python train.py --d_model=192 --n_kv_head=1 --head_dim=64 --norm="rmsnorm" --norm_place="pre" --norm_eps=1e-05 --init_std_qkv=0.0341 --init_std_down=0.0 --lr_mult_down=2.0 --lr_head=0.0159 --grad_clip=2.0 --final_lr_fraction=0.1 --doc_mask=true
MLP neurons of a small language model. Each row is named by its layer, matrix (gate and up: input weights; down: output weights) and neuron, and shows model dimensions 0-127. Each number is 50 + 15 x the weight over its row's rms, rounded and kept within 0 to 99. A neuron's up and down rows have the sign that makes its largest values positive.
Before each neuron's rows, "fires before" lists the tokens most often just after its 100 highest values on Wikipedia text that the model never trained on; "fires on" lists the tokens most often at its 100 highest values on Wikipedia text that the model never trained on.

fires before: "-", " and", " there"
fires on: "-", ",", "|", " 18"
L10.gate64:54 29 59 33 28 77 52 30 75 47 59 40 40 43 30 80 43 20 43 45 51 28 67 30 46 68 23 66 77 37 27 65 41 16 54 52 25 63 29 37 47 49 69 70 40 75 18 33 61 64 56 47 31 48 49 57 71 32 39 51 63 53 31 78 68 74 82 69 57 72 32 34 43 41 55 46 47 57 54 10 61 63 40 35 54 53 54 69 46 51 52 50 45 50 32 61 44 43 25 48 41 70 52 48 39 31 23 39 69 51 53 48 50 37 67 44 40 46 29 39 31 64 60 50 42 75 43 48
L10.up64:54 58 51 61 59 43 55 64 75 42 49 61 51 66 74 57 48 47 64 54 52 38 48 68 51 25 20 45 15 67 56 45 23 43 30 76 51 35 50 44 49 72 76 40 37 61 68 35 43 46 60 34 58 49 47 60 54 67 52 52 48 22 54 35 35 59 58 99 53 35 43 51 81 51 27 21 62 30 48 25 13 34 35 50 43 57 78 59 63 35 55 43 32 59 48 52 38 74 65 56 48 29 51 33 55 28 54 53 15 26 60 65 51 45 52 60 65 74 65 63 53 58 37 44 51 68 57 38
L10.down64:56 61 49 63 58 51 46 42 64 58 53 65 55 67 51 48 50 45 17 22 60 73 48 54 60 69 55 57 46 38 68 76 59 44 46 38 56 58 51 50 42 68 21 25 59 38 55 63 42 31 53 35 60 38 33 41 73 29 30 49 46 65 92 39 65 47 56 25 47 86 74 47 64 62 25 52 56 31 25 57 55 61 40 68 69 66 46 31 50 45 22 73 70 53 38 43 51 32 81 53 37 53 29 30 47 44 41 69 49 52 62 69 38 55 50 45 64 47 29 50 45 49 21 37 28 30 60 52

fires before: "\n\n", " American", " French", " Catal"
fires on: ",", " =", ":"
L4.gate22:64 86 39 66 45 67 53 46 29 25 48 53 79 72 42 65 68 55 37 80 55 63 28 61 49 66 39 62 55 59 40 59 53 46 85 40 58 42 33 41 49 43 44 45 18 57 38 53 30 18 49 79 44 48 39 44 46 51 54 37 44 65 56 64 18 67 29 73 29 71 68 64 70 57 66 57 37 49 31 36 57 48 40 75 40 64 31 55 76 81 30 61 59 53 54 23 42 59 59 61 66 52 60 22 34 51 53 53 46 41 41 65 48 71 27 43 50 47 31 59 60 43 89 52 40 72 52 60
L4.up22:63 74 63 29 81 71 80 35 13 77 43 27 55 59 26 50 54 69 59 51 54 54 48 63 58 69 59 33 41 40 37 38 57 35 27 52 42 59 34 52 38 36 81 29 27 64 56 64 38 41 53 70 79 21 53 48 76 49 81 10 71 30 40 36 42 51 44 52 49 56 75 32 63 47 59 56 32 48 46 80 48 49 43 58 37 49 31 50 45 57 46 62 52 48 39 25 54 55 35 55 61 43 35 37 56 39 41 42 49 70 51 21 52 62 62 49 61 41 57 27 35 20 47 72 48 71 49 40
L4.down22:29 56 27 45 58 67 49 59 44 48 38 57 54 48 59 59 61 78 38 83 53 40 32 05 58 64 57 54 28 34 68 60 46 47 24 64 54 23 53 41 43 53 77 61 33 44 49 51 19 46 32 58 42 52 60 31 58 54 42 28 85 35 37 16 13 55 45 56 45 58 49 39 40 50 38 27 41 51 60 56 64 43 48 38 43 65 57 61 64 59 51 46 65 72 36 34 50 76 60 31 37 67 44 38 48 52 79 43 49 49 66 43 60 33 66 44 32 70 52 47 37 71 64 37 81 30 26 43

fires before: "=", "\n"
fires on: " =", "="
L3.gate242:50 36 64 37 59 19 20 33 61 60 28 71 32 79 30 53 55 49 66 39 60 43 65 54 85 66 57 59 59 45 43 49 41 57 51 54 19 72 36 59 46 56 65 50 37 35 58 35 56 58 35 40 77 54 40 47 48 55 38 45 68 50 35 54 32 55 30 37 58 54 52 63 46 55 38 42 59 51 81 45 27 21 47 40 25 45 43 46 44 58 57 63 46 65 42 74 09 57 28 66 39 44 39 69 35 27 49 35 62 97 25 58 59 45 48 38 52 53 43 48 89 55 64 55 66 60 68 46
L3.up242:67 41 58 32 47 39 64 49 70 32 63 27 71 44 43 42 53 61 69 61 36 51 38 45 55 42 43 73 37 34 47 59 64 65 36 59 47 40 41 44 58 54 40 60 28 44 59 44 66 53 32 48 34 45 29 50 34 67 76 33 50 59 59 51 47 36 38 63 34 62 63 73 72 36 39 24 45 74 31 54 73 42 50 46 63 36 16 35 62 67 57 46 42 55 46 20 34 48 54 64 40 59 59 28 58 62 51 57 49 70 27 26 25 46 43 65 48 37 50 43 57 70 38 56 58 32 34 69
L3.down242:23 57 38 48 38 47 66 46 32 44 46 70 41 73 44 19 52 41 34 62 59 38 45 55 29 65 33 45 58 84 17 39 32 61 46 77 33 37 47 42 53 27 47 54 51 41 57 55 51 56 75 71 53 57 62 55 45 15 48 73 44 44 49 58 64 63 55 39 49 36 60 59 43 56 60 34 54 52 39 49 55 27 61 46 57 57 75 66 41 40 60 49 69 44 47 61 58 61 39 23 73 35 58 64 59 29 35 75 55 42 42 54 50 45 46 50 58 49 66 54 54 21 50 42 02 59 50 45

fires before: "-"
fires on: "\n"
L12.gate106:63 52 64 39 57 44 46 28 42 51 50 25 42 72 57 22 39 51 32 79 43 52 41 33 60 43 55 40 18 38 31 68 86 56 44 76 61 91 45 60 65 35 25 46 33 45 62 25 56 22 19 59 46 46 44 60 39 53 22 52 47 43 51 45 57 55 65 59 46 96 37 47 53 65 57 80 43 30 36 32 63 57 43 27 46 36 56 54 77 49 38 59 44 39 70 45 70 42 28 45 47 50 58 79 60 42 59 43 41 79 53 51 79 54 36 46 34 51 38 20 56 35 33 45 54 48 59 59
L12.up106:47 55 46 77 44 41 51 37 18 31 53 52 78 60 35 49 60 61 45 38 55 50 51 63 49 97 59 47 20 27 45 60 49 64 43 33 48 70 37 52 54 57 45 54 74 29 54 49 29 31 81 70 42 49 60 52 53 60 48 48 47 40 33 46 48 44 63 33 47 45 51 64 63 39 56 30 49 58 58 76 41 49 56 41 49 65 60 56 29 62 09 56 39 35 29 65 61 28 90 45 24 28 51 67 67 28 34 57 99 50 33 49 19 38 48 52 40 53 30 35 45 74 47 69 29 48 55 42
L12.down106:30 22 56 49 89 58 43 51 70 53 40 57 74 59 57 61 39 58 80 47 50 60 20 72 39 49 36 43 47 76 59 50 46 76 73 37 37 66 46 21 43 61 46 85 43 61 39 32 49 34 55 27 40 35 55 61 77 58 52 56 63 65 57 62 43 42 48 54 43 49 44 37 57 70 72 73 50 55 37 36 35 49 63 50 63 44 76 71 57 56 73 50 46 31 65 37 38 41 75 68 63 50 56 36 49 61 21 32 66 28 33 59 55 69 54 46 42 43 49 52 52 31 48 42 27 28 50 70

fires before: "\n\n", " a", " an", " the"
fires on: " =", " is", " was", " a", ":"
L3.gate20:48 19 58 51 44 35 59 22 75 62 38 64 47 54 65 46 53 51 35 56 72 48 52 71 30 69 24 51 72 74 73 41 29 35 37 40 26 61 34 44 95 25 74 37 41 61 59 43 39 60 84 54 36 35 43 20 55 39 49 68 65 52 61 45 65 49 50 60 40 53 32 51 62 93 41 51 54 63 56 42 27 69 70 40 34 48 62 69 49 68 48 58 59 43 67 26 35 57 49 63 21 69 41 20 30 52 37 30 54 63 17 61 64 65 47 34 40 52 40 47 32 19 56 63 24 53 61 31
L3.up20:77 20 48 60 48 34 29 56 41 30 74 29 54 61 67 31 59 71 34 28 48 43 28 68 56 58 31 81 78 53 69 70 34 70 62 46 16 41 57 38 56 39 41 35 55 11 62 48 33 66 44 55 47 83 48 28 59 65 60 41 55 57 25 50 34 77 48 68 61 57 48 41 45 45 34 56 64 73 44 42 33 42 70 48 38 72 75 64 46 33 36 70 64 52 48 33 49 49 40 72 51 42 68 60 26 45 61 36 62 78 45 52 77 41 65 46 39 33 54 43 35 10 72 52 44 37 39 55
L3.down20:73 47 34 42 84 44 53 27 50 38 30 62 59 50 59 40 48 81 48 64 29 56 25 31 38 50 28 52 48 73 64 40 28 39 63 43 50 44 48 59 56 37 67 46 41 57 34 50 30 48 51 61 48 21 44 28 21 50 61 41 55 79 41 50 44 47 50 59 65 50 33 32 69 59 30 43 44 61 39 45 85 33 64 72 38 90 42 74 58 89 52 37 51 65 37 29 42 65 59 44 46 56 45 46 21 58 56 35 33 31 82 64 42 45 39 58 34 50 44 35 69 54 34 53 28 72 44 00

fires before: "=", "{"
fires on: " =", "^", "="
L3.gate213:47 47 37 62 50 42 44 51 42 43 60 45 64 55 64 24 53 55 37 51 22 57 72 26 54 29 30 48 54 44 40 20 47 39 63 67 70 36 47 37 57 50 71 63 71 38 52 62 45 39 03 44 30 44 59 35 68 49 14 37 43 24 52 67 28 32 61 65 51 80 63 63 51 50 56 28 59 56 44 46 33 33 59 40 45 38 48 54 30 45 54 66 46 62 65 54 49 77 46 90 44 46 63 49 60 48 26 45 27 89 30 57 40 46 54 37 38 48 46 30 69 49 48 44 74 48 57 55
L3.up213:43 49 50 34 66 67 69 67 59 47 35 47 43 31 43 32 47 59 70 61 51 50 61 67 49 53 66 55 33 26 38 61 65 57 22 65 57 64 36 44 44 38 64 44 55 49 44 22 70 31 53 44 10 50 49 62 13 18 34 39 57 76 55 37 49 34 69 63 36 62 69 55 36 49 59 28 47 55 52 41 18 63 65 33 04 19 44 39 18 48 27 53 57 82 48 45 51 39 59 52 69 57 40 47 59 49 55 54 59 62 43 57 48 59 51 57 48 49 16 54 60 43 25 53 53 36 42 23
L3.down213:53 46 42 47 60 06 59 53 24 39 71 31 49 57 73 53 35 41 50 33 33 19 51 49 38 48 58 63 40 53 55 51 59 41 48 35 52 64 58 54 73 69 70 42 46 55 46 83 39 37 53 67 50 59 46 47 76 43 38 63 49 24 76 78 59 51 47 43 56 51 26 49 35 55 72 36 43 66 64 56 46 38 46 45 65 58 75 24 56 42 52 49 27 67 61 59 58 50 58 24 27 12 35 40 31 45 41 70 23 55 32 43 61 59 74 75 65 45 66 60 32 69 62 49 38 66 61 34

fires before: "=", "\n", "ed", "\n\n", "and"
fires on: "=", " exp", ":", " Exp"
L6.gate120:61 49 55 49 52 48 52 41 53 61 31 34 54 70 64 50 26 72 37 70 43 38 46 55 57 56 61 56 36 40 56 53 73 66 47 50 44 56 38 35 76 27 64 52 46 35 69 53 36 61 41 74 52 41 63 42 30 59 52 53 70 48 48 53 42 59 55 41 61 54 38 92 67 60 61 53 58 40 33 40 71 53 33 36 67 76 63 37 57 53 32 37 67 41 41 85 25 49 33 50 39 70 45 65 38 71 38 61 18 69 18 54 54 47 41 58 61 72 40 59 52 42 76 71 45 59 47 72
L6.up120:54 63 60 20 67 68 43 41 42 63 53 34 64 78 54 35 32 31 38 77 73 33 49 61 74 47 61 38 34 11 49 54 29 53 30 51 53 52 37 55 30 28 76 64 54 24 59 50 59 47 54 60 31 44 08 46 34 84 32 53 28 61 55 63 41 49 32 63 67 43 57 52 36 31 93 37 60 22 67 30 44 59 65 62 39 30 56 30 58 46 49 37 34 61 54 59 43 51 45 52 14 32 62 65 42 47 65 34 64 53 57 48 61 50 55 66 55 32 50 58 63 57 26 57 40 45 58 44
L6.down120:75 70 69 44 62 11 45 49 41 29 48 13 55 71 50 24 32 44 10 51 48 34 46 53 55 67 61 54 36 41 41 70 39 80 57 50 49 54 50 45 43 43 19 67 36 46 43 67 39 47 56 57 42 47 50 61 81 56 30 56 64 29 70 78 51 74 51 52 26 49 19 78 51 48 43 48 41 23 74 61 71 22 40 42 43 68 63 48 58 50 49 49 57 56 30 53 26 21 56 45 32 52 37 59 53 49 48 45 28 85 64 52 37 64 69 63 25 63 58 41 47 55 54 50 46 57 61 47

fires before: "s", " district"
fires on: "'", "ial", "ional", "’", "l", " and"
L7.gate310:64 42 46 21 31 58 60 76 30 38 51 40 44 48 44 55 41 56 48 57 51 75 67 62 53 38 51 32 43 61 71 50 34 55 41 50 61 62 41 33 51 49 00 68 38 62 58 51 59 43 45 75 36 46 49 43 61 51 53 31 58 28 55 43 46 59 76 48 65 71 51 69 59 49 35 45 74 58 31 49 46 80 69 06 65 49 39 66 40 74 29 43 60 54 35 47 69 54 74 38 54 41 45 41 59 58 45 59 71 43 50 50 73 70 51 29 59 41 35 44 33 53 84 40 41 41 65 68
L7.up310:62 45 36 57 72 59 77 68 59 40 59 43 70 55 32 83 61 78 30 51 40 55 77 52 59 57 57 74 71 29 69 50 46 58 48 46 40 51 66 75 65 65 68 67 60 39 53 54 87 31 46 13 62 46 41 64 48 63 69 46 33 75 55 28 43 48 44 39 59 29 55 28 64 51 57 81 49 48 31 61 33 18 68 45 47 61 31 56 58 60 73 69 15 65 48 35 68 66 52 59 45 64 59 56 62 49 61 77 54 55 42 57 28 43 81 64 77 79 58 69 51 54 66 58 34 62 62 16
L7.down310:53 34 65 43 32 39 34 56 40 41 62 92 24 63 55 55 35 43 41 52 54 37 57 28 48 49 61 44 65 66 33 65 65 57 66 63 58 38 36 49 19 70 39 40 59 47 47 61 29 36 41 44 65 35 46 58 58 52 32 39 48 48 41 48 51 18 69 42 56 11 27 56 34 32 46 43 48 79 47 62 72 25 13 57 57 29 42 66 69 70 46 56 44 48 54 39 51 46 47 55 90 43 46 33 61 46 34 37 47 17 74 40 30 47 68 46 43 68 34 45 44 41 65 49 58 38 39 49

fires before: "-", " were", " are", " is", " was"
fires on: "-", " there", " There", "There", "omin", " loc"
L4.gate132:46 55 47 52 43 50 17 27 71 43 42 40 47 44 94 47 37 25 52 40 76 76 56 68 59 37 14 48 63 50 37 38 33 55 40 63 31 73 64 32 61 43 31 60 73 49 75 34 57 54 39 65 52 71 78 25 23 22 56 43 40 56 60 54 65 59 85 34 71 64 65 40 46 46 56 67 54 43 47 51 50 30 56 53 43 54 65 72 57 25 43 57 27 69 53 48 21 47 54 64 56 65 49 84 57 48 60 49 60 50 19 32 49 47 46 65 82 41 51 56 71 60 47 47 45 45 66 47
L4.up132:38 51 39 29 49 59 71 38 38 50 39 75 54 44 65 85 79 34 57 52 54 40 58 57 65 28 44 44 17 34 89 43 60 35 47 78 36 50 61 23 55 51 53 52 58 79 26 55 37 64 38 51 81 58 49 53 54 40 36 61 57 43 60 36 41 81 61 54 24 41 84 60 42 75 39 35 23 52 33 51 56 35 51 37 43 58 16 77 30 59 46 51 54 21 80 38 70 33 59 43 53 49 70 47 70 32 47 62 57 52 36 44 68 44 38 37 43 61 65 61 50 45 52 71 68 53 48 41
L4.down132:03 76 21 71 55 39 46 35 67 65 57 63 63 43 85 56 42 36 67 48 47 58 49 50 53 05 35 71 34 58 56 52 53 40 42 57 32 52 39 75 35 60 64 47 73 51 34 32 62 59 54 61 56 44 50 46 66 57 54 54 62 44 37 31 72 57 31 17 52 37 54 58 45 62 48 55 54 52 74 52 20 31 50 28 64 67 57 37 47 48 34 86 49 60 28 49 77 44 51 54 48 62 55 58 55 62 46 35 68 69 45 48 46 41 55 23 34 41 61 69 33 37 44 35 41 38 58 37

fires before: "s"
fires on: "'", " int", "-", " Int"
L10.gate214:60 58 29 43 65 63 50 74 53 45 58 71 35 88 36 63 49 44 79 63 35 29 45 24 63 39 45 54 45 30 43 63 41 49 39 40 50 66 49 27 85 47 60 72 65 30 53 41 59 60 48 50 39 50 38 40 19 52 56 60 41 44 90 55 69 66 59 78 34 49 30 77 45 53 37 82 48 34 32 32 33 29 46 40 65 46 60 49 41 66 49 59 73 55 60 35 29 48 59 35 41 66 42 64 60 23 73 50 45 48 66 70 51 71 65 71 57 43 60 44 44 26 35 48 58 41 69 43
L10.up214:57 54 73 51 59 58 52 66 50 68 44 46 76 26 84 51 48 50 26 32 46 71 41 46 62 37 39 35 14 49 46 60 39 45 35 33 50 72 66 50 31 28 21 45 50 66 61 59 64 65 66 75 52 37 61 47 75 64 55 59 55 38 56 46 22 30 55 63 49 35 45 45 42 63 37 42 60 55 65 53 34 34 62 47 80 69 65 38 57 39 36 46 36 30 42 57 36 27 32 52 49 59 31 49 42 27 58 51 54 24 45 43 63 20 68 25 27 73 23 41 36 42 73 50 75 52 60 65
L10.down214:26 55 40 37 47 63 24 60 50 67 52 43 86 20 71 72 55 63 28 52 42 40 55 46 55 45 48 49 50 65 13 82 21 60 63 64 32 48 43 54 42 51 32 63 63 60 54 65 59 47 47 49 41 73 48 46 44 38 65 49 45 44 26 60 24 42 39 63 80 29 41 54 34 65 51 67 44 47 34 81 29 32 50 49 69 64 55 54 30 69 15 33 29 49 18 46 46 36 32 42 64 52 43 50 29 31 66 57 58 54 71 31 64 53 75 45 62 63 31 53 40 61 58 63 35 51 76 51

fires before: "s", "t", "e", "g", "m"
fires on: "'", ".", "l", "ard"
L9.gate0:36 34 28 54 58 53 81 52 48 38 58 74 34 38 69 42 71 52 59 42 51 51 77 54 71 65 33 63 59 71 69 47 81 45 41 48 75 56 48 49 75 70 45 32 77 56 56 43 55 61 27 55 32 59 52 55 50 47 42 31 33 68 41 37 62 28 38 57 61 18 52 42 31 28 56 57 49 74 48 81 41 51 32 40 22 49 57 58 83 48 21 64 75 59 28 29 47 74 32 63 54 54 69 70 60 59 55 43 57 50 31 31 39 74 74 29 54 65 48 36 53 59 21 47 34 34 68 35
L9.up0:50 63 73 66 45 64 63 48 63 48 60 65 60 32 30 40 73 64 28 37 53 53 52 53 48 43 56 26 70 35 35 59 66 52 52 13 60 51 46 56 86 58 80 26 71 43 44 46 71 25 36 43 40 42 38 52 69 45 56 42 35 74 67 34 54 23 78 70 43 58 53 74 29 44 53 31 58 17 60 68 44 72 69 43 54 46 68 75 58 56 60 36 53 73 62 56 76 59 85 62 52 52 57 26 70 59 19 69 36 61 40 44 48 46 46 26 61 60 19 30 55 39 42 52 29 49 41 61
L9.down0:27 34 56 32 53 25 53 62 49 55 48 48 31 82 53 44 56 44 62 37 52 66 64 66 66 24 51 41 68 38 39 53 37 68 76 27 61 66 71 47 39 48 34 61 36 40 47 54 33 69 56 51 59 64 84 52 39 42 65 67 29 26 30 03 52 58 45 61 18 73 15 56 56 54 54 31 68 68 50 45 56 58 60 58 45 26 45 31 43 64 72 52 51 68 79 69 35 51 43 41 27 37 47 41 64 29 48 63 63 54 61 48 44 61 50 46 41 39 61 52 46 48 41 65 38 65 66 62

fires before: " Carolina", "{", " Mi", "east", " Korea"
fires on: " South", " North", "^", " to"
L2.gate496:58 40 60 60 60 32 60 46 64 34 77 50 27 73 35 76 57 75 62 62 50 64 30 46 44 59 51 50 33 36 47 70 43 40 40 55 50 62 75 30 38 53 36 66 40 74 28 27 61 50 32 36 90 54 49 66 50 40 00 46 51 40 39 56 44 46 35 51 55 74 23 40 67 44 56 42 73 71 40 63 49 24 33 51 56 51 33 60 34 72 64 47 76 55 44 54 58 65 29 77 56 78 51 57 35 46 36 67 24 37 55 47 46 57 37 44 53 54 53 53 41 27 33 44 42 41 47 50
L2.up496:27 41 46 61 62 66 44 65 40 28 39 20 56 55 47 73 75 67 53 55 53 57 57 60 67 30 60 57 16 36 57 73 47 43 43 44 59 65 53 42 49 42 45 52 42 45 21 64 33 27 59 39 59 62 66 47 51 66 22 20 79 40 65 63 27 53 57 30 49 79 33 47 79 57 34 44 28 38 40 32 30 54 50 39 37 70 55 63 58 56 54 41 65 47 56 53 42 57 50 77 38 48 76 52 44 31 39 60 56 20 67 71 57 41 48 20 59 46 63 60 72 45 32 56 55 62 40 40
L2.down496:54 46 67 56 28 60 28 64 66 30 40 35 68 40 42 63 66 69 35 44 33 42 52 49 26 59 26 32 40 33 57 62 47 21 69 67 42 33 13 44 72 72 62 51 46 38 54 63 45 86 43 24 51 70 77 33 70 57 48 36 38 49 66 36 47 46 42 42 22 71 58 48 66 51 42 43 66 58 46 48 19 70 34 80 44 38 77 45 59 43 65 62 52 36 64 45 52 53 67 51 45 63 28 47 47 27 55 59 31 51 70 55 44 30 31 33 41 42 50 79 62 52 42 60 41 54 42 54

fires before: " 6", " 5", "6", " 7", "7", "5"
fires on: " |", "|", "–", ";", "\n", " District"
L12.gate105:41 56 44 58 56 41 80 43 69 47 31 56 52 51 32 71 43 35 64 86 56 48 67 61 67 50 62 45 62 27 38 32 53 74 43 62 31 65 51 32 43 71 50 55 43 46 44 34 69 66 51 75 51 40 57 36 57 28 54 60 44 44 48 67 46 41 74 78 68 65 52 74 58 56 20 71 71 48 42 36 50 47 37 52 70 57 44 65 66 54 52 58 66 43 54 65 51 80 58 92 71 19 63 75 53 76 56 35 61 76 59 16 41 07 54 47 39 35 46 62 58 65 66 61 31 54 41 34
L12.up105:38 62 46 37 12 60 41 74 29 60 52 36 41 33 49 35 58 65 47 41 46 42 35 75 63 64 61 61 79 51 66 40 69 45 45 51 58 76 71 40 53 64 60 47 62 42 73 82 13 44 76 39 33 32 59 40 60 52 00 38 55 57 67 38 40 43 38 52 33 54 56 73 66 37 48 83 50 67 53 40 14 49 56 65 76 58 58 50 58 45 56 57 38 60 52 57 56 41 47 37 51 42 53 35 52 57 43 73 71 67 41 38 40 37 54 28 51 45 48 65 58 85 45 70 53 51 56 52
L12.down105:40 68 47 41 53 75 84 64 64 36 48 45 62 59 42 39 71 81 51 68 32 38 76 65 55 75 42 51 34 72 72 45 51 58 43 55 75 56 70 45 44 33 70 32 24 57 33 26 31 53 42 51 35 46 22 36 50 61 72 62 42 27 54 47 50 81 56 40 47 74 84 44 34 75 34 35 33 61 45 49 59 55 45 61 61 57 20 61 48 44 57 59 67 46 69 54 61 53 48 51 39 33 56 55 47 72 40 67 46 43 47 43 59 40 62 43 48 49 60 29 45 55 46 61 43 44 62 69

fires before: "-", " not"
fires on: "|", " do", " does"
L12.gate401:14 57 26 17 48 63 36 23 57 52 44 71 27 55 62 45 27 49 55 30 54 62 61 60 20 62 41 35 56 29 36 44 52 37 31 51 66 80 54 35 55 69 59 83 53 41 75 26 52 58 61 67 47 56 51 27 54 58 24 98 57 44 37 69 51 58 47 38 58 54 57 63 38 60 61 54 58 51 44 49 51 65 59 68 35 57 58 44 60 46 55 35 56 37 43 56 75 30 46 37 36 62 60 66 35 57 33 44 68 69 41 56 42 46 60 42 26 75 73 33 71 40 54 38 30 70 22 50
L12.up401:60 47 62 65 65 59 39 42 67 53 41 62 42 47 51 51 66 50 53 35 56 44 56 45 54 49 52 74 47 44 37 29 59 83 37 55 65 38 57 58 45 41 46 51 14 48 55 62 38 14 75 39 32 54 51 32 72 50 42 56 62 32 49 47 50 49 55 23 59 53 48 33 40 43 68 71 23 73 30 67 17 53 45 53 54 48 60 39 58 24 31 57 77 13 68 39 29 39 78 71 52 75 42 32 59 41 69 32 34 51 64 45 34 55 73 56 26 79 48 42 52 73 42 34 44 51 51 23
L12.down401:82 32 65 55 53 41 19 46 39 14 35 51 48 48 69 54 66 22 53 26 41 48 34 40 31 41 49 44 19 47 56 77 60 47 17 49 45 57 52 51 33 47 61 56 22 61 51 63 57 53 46 69 52 86 40 69 52 55 73 39 39 44 52 66 80 67 23 32 52 80 61 37 66 59 64 78 67 53 56 99 54 38 33 43 47 46 43 58 61 31 39 39 21 32 48 45 47 34 59 40 50 32 28 33 61 57 57 59 45 62 61 70 63 58 58 57 34 53 74 41 34 45 65 78 37 64 36 43

fires before: "-"
fires on: "-"
L3.gate171:50 62 30 21 41 54 32 46 62 74 71 71 51 86 49 26 57 52 45 41 70 72 45 46 89 59 38 36 36 53 30 56 41 40 54 48 18 59 31 46 50 24 33 60 53 54 49 54 53 42 51 50 83 51 52 58 69 14 63 41 50 44 45 53 76 52 59 38 18 37 55 49 57 40 45 39 36 35 74 61 72 60 62 43 51 54 70 65 47 64 50 67 64 42 39 62 47 60 58 58 68 47 92 49 48 82 16 42 26 70 55 44 35 55 51 59 67 81 56 30 25 64 47 47 40 49 59 34
L3.up171:41 76 54 35 48 34 52 54 44 52 44 56 60 59 52 57 67 51 55 38 56 70 40 37 63 67 24 40 30 43 07 39 56 49 46 36 42 65 24 55 51 52 27 63 55 61 38 64 35 39 74 58 48 60 53 27 62 59 49 39 34 49 22 54 28 50 52 53 35 50 62 78 36 11 64 59 52 49 44 45 68 62 67 48 26 69 61 76 64 57 44 55 42 31 53 39 41 49 42 55 45 17 53 39 31 53 58 87 53 49 55 47 72 42 70 68 61 93 74 28 48 55 61 37 40 44 57 49
L3.down171:54 56 38 49 36 78 12 45 42 41 46 41 34 21 44 54 58 34 49 40 72 50 34 24 53 57 23 31 42 51 02 56 19 51 43 53 55 35 58 59 31 29 46 35 57 57 43 33 54 84 56 25 46 58 54 31 40 47 34 26 59 57 41 59 55 76 45 30 57 53 67 68 23 49 25 43 66 48 53 54 56 62 63 24 44 61 83 46 48 13 40 42 78 42 42 38 51 23 25 42 51 12 45 52 61 47 46 49 57 54 30 29 55 43 46 44 51 38 61 52 59 55 55 47 24 26 44 53

fires before: "-", "|", " -"
fires on: "\n", " inter", "\n\n", ",", "\n     "
L4.gate399:42 60 83 24 42 65 59 36 64 41 44 59 58 62 53 66 36 50 79 55 18 27 56 49 68 17 26 43 58 57 41 52 23 44 43 74 66 71 59 60 57 60 40 69 44 53 36 68 41 64 45 40 68 53 59 49 52 46 50 88 57 54 44 54 53 53 46 49 14 51 68 44 31 40 47 40 60 42 67 33 64 42 47 74 69 60 39 55 69 31 38 60 38 29 36 66 56 43 59 58 23 53 47 46 44 57 71 43 46 46 65 40 59 68 67 60 61 75 57 38 36 56 42 25 41 68 54 82
L4.up399:46 48 38 29 53 59 57 45 54 51 44 46 72 56 59 38 60 60 47 64 31 25 52 38 88 16 25 38 42 50 47 32 28 45 55 65 43 51 59 66 51 55 64 48 82 40 53 68 41 68 59 49 76 76 72 58 55 39 58 61 56 45 77 31 48 45 32 42 45 36 50 57 46 42 18 53 25 19 62 74 44 39 62 49 61 57 26 57 47 34 46 51 45 47 51 46 48 46 82 80 36 53 19 67 48 41 52 41 47 51 52 45 59 55 54 75 57 54 40 59 35 79 53 29 32 42 53 46
L4.down399:44 42 60 63 19 58 44 82 54 42 56 64 52 43 73 54 58 24 70 51 45 51 54 37 66 35 50 43 47 49 46 67 51 41 36 43 36 47 43 35 67 52 63 10 48 48 36 96 63 57 52 49 61 77 47 68 78 84 62 30 62 52 53 52 53 81 49 66 45 59 60 50 68 54 17 36 33 38 29 47 61 58 59 43 44 53 29 70 47 45 41 56 31 48 50 42 53 80 34 37 26 32 40 51 76 23 27 51 57 59 24 27 53 49 29 38 32 62 47 48 43 59 30 53 50 33 60 38